Weights of a small GPT-style language model, trained from scratch on English Wikipedia: 494M tokens, 15070 steps.
MLP neurons of a small language model. Each row is named by its layer, matrix (gate and up: input weights) and neuron, and shows model dimensions 0-191. Each number is 128 + 32 x the weight over its row's rms, rounded and kept within 0 to 255. Numbers have three digits each. A neuron's up and down rows have the sign that makes its largest values positive.
After each neuron's rows, "fires after" lists the tokens most often just before its 100 highest values on Wikipedia text that the model never trained on; "fires on" lists the tokens most often at its 100 highest values on Wikipedia text that the model never trained on.

L14.gate300:170077163136126154106169105130140146131170096139100091125084139186110103180163108137135089101102163160110217111179140149155178170099121168121115132106108109142129100114070135111102121144107119118126099103104143197129142207137140171143112192096174103175130083152122168191142131186123080128105153120114144171110117111166082153068171192181141164117133104108136071115132095102032178159157138141167128090098094127111175150162133114094109157131129097087061075129133145107118145101118096096092103093123152146107079101152081154127111093116150175196129118174100099125075157136089115115
L14.up300:142120137073128092153071127179084089151080098154125109128052062083177167094089148125082131142116156189144122101146115136151143184164138187111077055129171141109135149092111120115095118093161118162143155131182162094137094218147105149162145087107144169098148150090100114102159142156126111109090133145102139197138141154156075138147140176165177097220124114092122115136089154171111142183100170112149098121117152094071111180163100146118139097095201072119043116199168102112104127105127157149129180120164150128133131171082164139130115119171129131056103137132125101131145151150093150111
fires after: "=", " =", ":"
fires on: "="

L15.gate30:107131137154129089078130147106112136153096134181250113172201110075162190131106076183112119142116136140094139130185153138072167108124085131088110120107044140134164090136115180102124152124152104144137106140125106175157114186044152146123139117161113125150124091122078060110065112089090162207117089171142142135148149158191102131123106094147095130098166126057126108133138070080091094151114111175150139163167061110119178161125132124096130089134158166096159128115115135139154103070132154111131187109083162096111083077097149157103115151156057099149126140158160129105127160138091124135
L15.up30:170160104149123129103118137137077092090159143140169143094156140108148153152131125139079129146120140101068111057089135082224132123132139095146136121131104102160144106124142108151106100103140166144082136104140095136172135146168104108094070124090124068155100131123124119171141131088099124157155163158067110161079093144175124123157145137089085137098127145118103088105046107065109157045071174107130144134153133195086156132144111152205149114151157106102143177123101170146142110107165084118105124078085147087171122129103140097116148087166135085139126115107105142138070151133167116103
fires after: "\n\n", "=", " ="
fires on: "="

L12.gate653:168144083118094164146128142160153188058175137136130141076122116166164096166138120103141156121155182087153220136110159107121100138097185130177172152145160113141134148082072160109187123099155077092175173076183113179121073181122108175148180130087090130122134129063101141120164074098145118116142063144160116154147189123111176089109123119116124140137141131086145097124088137135140048179143158056131111102110113118104176134132086130146083144066113119150116127125172082135192103115146216136152116171110112136152144121105140093114111094146108088137126145196160155080150178154149125097
L12.up653:162099148137161103111115147178105085095131102114080068101116157142215149123167117039097134106178130130167144132161146103088132137132149109160202112095112167147138124125114101121153168152159107140140117161146127103159135097101130124106132095118137122132115105112113194102181040143175099148170096135177111193160177129126159100101161159152143081117162125096065121108136122135067107160082105110132137110115068107082161162106090149155038095129094125201190155177103107128140138087075101101159107134189118129185097084136126134190139121141139143103072170164131182132075167099146092141
fires after: ")", " =", " is", " footballer", " was"
fires on: ")", " is", "\n\n", " a", " was", " who"

L13.gate268:058145111167101146090148138114100066153103114117179138106171142146143172184152097121088097137126109129133129166077169066092091158178125143118147135047155125139121126126114107130139124131160121166121123132118100118165141165117091091153128082181038149176141199148137132137117095130107133139129114151129140105071099196172121114139112154049110165171174136088082118096119118099123190097154164156079152124133110140101084125107121169095168143065094106118153158144142147141137086129216105088075140131127143113146146112074084155096080162179194143124150161124165131138106124176172116109
L13.up268:124140090083113174073166170116072063167131146116151118087172194161157120154142065179102148121109099170074168157090120112146167107145132102087150109047100142105127098119059081170113096120124097178162127121108133137111124135121130116107105122144105135163165164138120118164123134057134089124137101175189140138119110195176143089137134083071162148174191153106115149135086114093129195098153167123147154159137096122117091123117117129074178125166095069132151154098158126119159092088191088106066154113136149109112139074110113151110158160139150108142162144148141166176138087145114143142
fires after: "\n\n"
fires on: "="

L13.gate189:119149109183105142076126134111103096106152121161097113112096124182164118129064144146128127123138181140150176067173173087094119139143145117126207125132106122112153113150130167090116134113118113132136074073088154091154186139141110134130173110085136164149139128079148129096143101078121112145102096148138110134145171144174112198129149109118108107136127155124157076100063182120133133141091134113110069084065081129112113071142146151035105097214109120083131138108123117152077157075129208140104121177089122141164155095112119102105121123126132133121140161168136132100101253169130089129
L13.up189:160141144175113153048123108164123138112144179076132215132061104123142113082086092138145137140123085113073186111099126104107092163144063130082123159112117101125166147074140119112098129142153075107148094090119135095086184127163143151094164107122121156146146088104159137103066095130168123148067150150161136116175157080196086108086144102184112096114146170090115075060066129201130061095113148141121164109153153112118111115093120165142121114089158068122064116167094148158155191182099180096108120097125170122170128115199136161125165137137156154185080143162147139132142132113121098082
fires after: " =", ")", ","
fires on: "\n\n", " is", " was", " to", " of"

L14.gate694:150155079110136110123145072155142098133149139129125131106173176135156110104170128131101124106078095082090127141097136123134127170149100135090077132137148146144159103155144193139140047087125089127119105146102086157151186188095116094112123190085164181119068130139157148134074100033100121143160135141133141118111122166160130135144124108061089160179122143141125091108166127102095124100141184099121131122039142144166101142089071171148089122135145087091126202111153120160165138135134095136092139161130155082106160166083143119157155188140165169113122162150029111213157120142115107128
L14.up694:127131114115138111104147100240128142146133156153157147095158139096116103209149069132112116108192150163080161118086116055177161182148101163101104155133129135090024153146123137160152119169115109135172139088110122166164116169108103140154152167103140173123120116113110084152126167078100173117116155100126150061119089137162119141150081095126122108149076111129115143097154092162106075183117097109152109159141077161129120100125057067130111073094093060073155122159180122158155209142135155173120135150142158138140178061134130097159111153138140153127126123183155109113129119163104194094
fires after: "\n\n"
fires on: "="

L11.gate293:145139152198125065103144109140159136081125143042089097136146096159164103120156094116175171057128158108149143108111119125082105163122149063148171115143108146124152122110133121131165174137189118046145118105124136148144143067152156206162163115119110104131141128106127094122177097112117107162107101084150095162239131115157120121117174123122095101115095162060102123157129173144172131145174164088122077157136131099107210061139130091087107117161180085102119163124157169100136194088116161151111110159156109123125141147135160125142096130129104174149107147175129120141131232154166113152
L11.up293:126122104136145091091100160127110134150129126116133129120118098218169110108169094103119154083159166146124138150119113191096056193131143092148160201097069169141107136128170107144179096104137168146124119139101170123163147162143146166129182141092127100080154044063125187120225074106201100144166127163104111087110150154140068092083143146152084177114132115120052101163101061141172150091159180121144136146140134127108140122072116110120112177153145105148123129087125192155150147105125178089154113152125068108143126146142171105103128100137167148099122120162120160106079181087165163112
fires after: " is", " =", ")", " was", ","
fires on: " a", "\n\n", " as", " is", ",", " ="

L5.gate300:086083163091141156055139161082120138073141154119158133128105147135161160140140117120110179098109073143112132100156132126176130164143126155099115158127123164091085141175093130156117146168103113165087065169120148129130103143211139114149139184079185049145100138111142152155142090118106125117133083185173140164158127188138183122168203138130130154075089138127182143131117128125154122103131106107143149105089185090156065137128098136082144039117122144146127135096117098093154122140077123126130199121118125093121155127142132146093129156062146090141142098090110105150156161131189150127
L5.up300:115130173092131168135180127181169157111177153131135153128145114135225167138162061150120169117148148142108123108155064122132103169099134088120103135133178145164120161148114110116165205113116118127151103177154144174121115106186159068137143175124140046134111081128119102108074111126062088146166136093143150138174130176148150120192104120117106166113033109089112109110090089178134108116123137143102143138117171089107135156118142115084137127123104125140133200046153109184146114125141170134129179101114140120120170140148087181079113151087093135125172152103103177138166140117145188097
fires after: ".", " (", "-", "^", ")"
fires on: "0", " =", "1", "2", "p", "3"

L10.gate169:123165131141109202115106197108108123192122158125116077146092128125094148165088156123153148116069144160093059063184118132151146127124163135039111074107103184107127118131117142171116136157145136149111096177101110129170186109146161144122157090128092100078142128107114086114123098120103100136135075081093143139144133151113151087158086129126120135093140109139126163114109149108183123170065137111141111222063145175125135153128141127104157143120170152077113127112084128145117161124169087118038157104199126150126090128112167133083166134081084145149097107072102100123122125109187115172
L10.up169:159109111138106173132147145154173151140140162084113123146159105095186154124141155105166145097117109081153144113173083121085100121112092103132165192143159106086126178097157164087170180090100098171130176132112100127125167115116140152109131143197156134066162146082160137185151170126133110147116119134117121135145111101150151143105095176142109083116072192151209096127150123151106183106109207080114115194105153108130098121092215163125172133121153066040187175108062126110120112097067132103133086093139165141114161183175142102114120151106099094179146107090099135136124122094129130093
fires after: ".", " population"
fires on: "1", "2", "0", "4", " of", "3"

L13.gate216:107116151114116113071171148097094126076119122194152150137188129113146101088098141135094156165163152154147059094105161170162122173181173155107101136098052129122132087181100135092164155144105115118062128110135096095143172214056147067092127211143078086107126128155098169160153105118096124115177094185127154109107103148170131075130142091129131097111132104125103068148091107089135086081117160144142182129156174112099149127138121158144136085103133135160161137151148112138152131099124089155124175118145173136111083074090143129027187079128102132139175130157158121091133149179150071113
L13.up216:104125155179141113049090121147119127074139176140139134129168131117122141128139097050206174125106160114141113152082135077124147115132123161073114099086069115110199085097124158135074154114139114114181117116105132157196169115144078144160173060099159136121139137121135081149153107093075132157108113106169148064159133115116169105154161176126154118143113110141089137087118122091162147126202092099122116082121121136139190144123112159116099107104110179104163159158126169086109142112150163107132115102116138149124105128126137100088119071101166113119200096078151099126170133137168146115
fires after: ".", "\n", " (", "-", "\n\n", ","
fires on: "\n\n", "On", "born", "|", ":", "-"

L17.gate186:115186125130131094054181169128034133072203126097127143148162124120138113144144096134121120142129156183093082173109139126147140151160122142106115179106139142179132122150132179101102135153162119141169121091108070087158113158114174134102178146146106128147174143092145099106101106071041172168145163164112149174131109151202127095115077151124103105084098169130167122091133078094110116102138143137173161101146109153138119195108103167113143077168142157096180152108130155119190137093137125105095076130028161146170150077120150133103114112172155143111128121165102102123105130168142155167
L17.up186:121138096154115089149126146171052091153136134152160135150194148186149167126113094131099149122094142164088161132096145111129150176142116071116100194089084086129109084141122160146122121084134068121201133116092087150182174072166179091120133053128120106116151162166173112092148106109130145086168107111066221131196097172154096094140156146146117111122054127141144100141071105053085157092167159148134115124143106102110128161177072121110162127118138114150164168107150129148214095115165146123171110168098125169110133070107086107062146107148108137156129157139067131101098151137099118078
fires after: "\n\n"
fires on: "="

L12.gate545:093076060153131136122120133093057116064138127112188108114148142090129126139115143156106140165089158183098092165122182105114123133132144117115076132105000077145156102113092130106135115140175178136181113139146109128154152162111107109106153111142111097122181137095113115129125113121122136112136096198154189139158139110178076080095168148080154162071115142093148103090105110134122096144155150108062093145126126116078051159071080108137153113069122143092152111145092141129158127137115134123060118111070138169129098107084141085081100102207178108111137140106100066122155122169077163140
L12.up545:113089099161100121083117204097036119090137130128176122164167149149150159093098116119130160113128121162102150158138207109097141145138106141111103149118079129157143139099064102142160132113156135140144075180127130163133155177123141088114138085150097127165115132123129112093140087145098181128124151189104145086148096070152101116088210147082098118122060191086153139118092091100154174103099128135080115140167138115084112171071072148123160040131130126110098155127108159125195114130131178139054133093092144105102090126124163137082115116163166150104152098121101089137166093178118131131
fires after: "\n\n"
fires on: "="

L15.gate255:116167185192143110135090102102141109200112090099095114143101078144137102128167105120101103110153127155079168164079100173146105142139176096095056121119125143128137080085123114109155140153116111131205130112138202149134104140080106092154127153117080049164104151141119111111111169174133119170114124146057064132142091153179115157142166162111108083148096185114147098115126087125149076109086094165148127171091074077137134171151089152118143132140191104131197127128142186181089177135112140101102137152090114108084123162108145207183111109124155115122133098153094133167145120138084147131
L15.up255:110164081137083061153126128135093102119125100132121140198173061113196220103117164160133145072148071132097075075107114081141147106110154160142108149133092174099118107051108154096127121117081103149167137100146122127151117143133150078135170099161128097119149169102123137085131118155098174139072159175054148130131098135131081138123096097068099151179100098137108128070141057069101115136115112147165164146130116114046128124086149155127107093098131043152158103119189057079125092126124097163101095171072117114086116123115104169104152124164143141104092114087122122139148123140130111106
fires after: " =", "="
fires on: "=", "th"

L15.gate241:142119143198080109106098126111166141078116104114172128057157149189075151182078169145114117157115142166096054138053143098173134101100090194120096207079100150142107123117114128101140121128174104134149121130125104105117116164105080110082107146132116097146123120147174145163140070090078070083100115104166143121138122153167113074155135117165059137142106143101173077152104124147097128108096076118177130104113125190122072079087110148080149121146144167146172129123148150141129148128078204107074143125147134136184168129102082136061120129138170154138078092144159116177121089126102091151
L15.up241:136105168087125119093105129122125079179158107147203143173178154124119138134089129119218116120105113133127132127142143120153125108119141213131104145127155189151077156134076110175199121177193095146144120150100094115143131120179198162152146140124097131128112126047086081165144127073093140112116125110154173100126092162171168122131123174140129124158109080141127106085100113088108131129101174116128074081095111145124114110145119086128108122129116090112152127111186118150137112131108133178157154119103135168064148101078122127109120130110104071198127131102175150180177089155110154137
fires after: "\n\n", "="
fires on: "="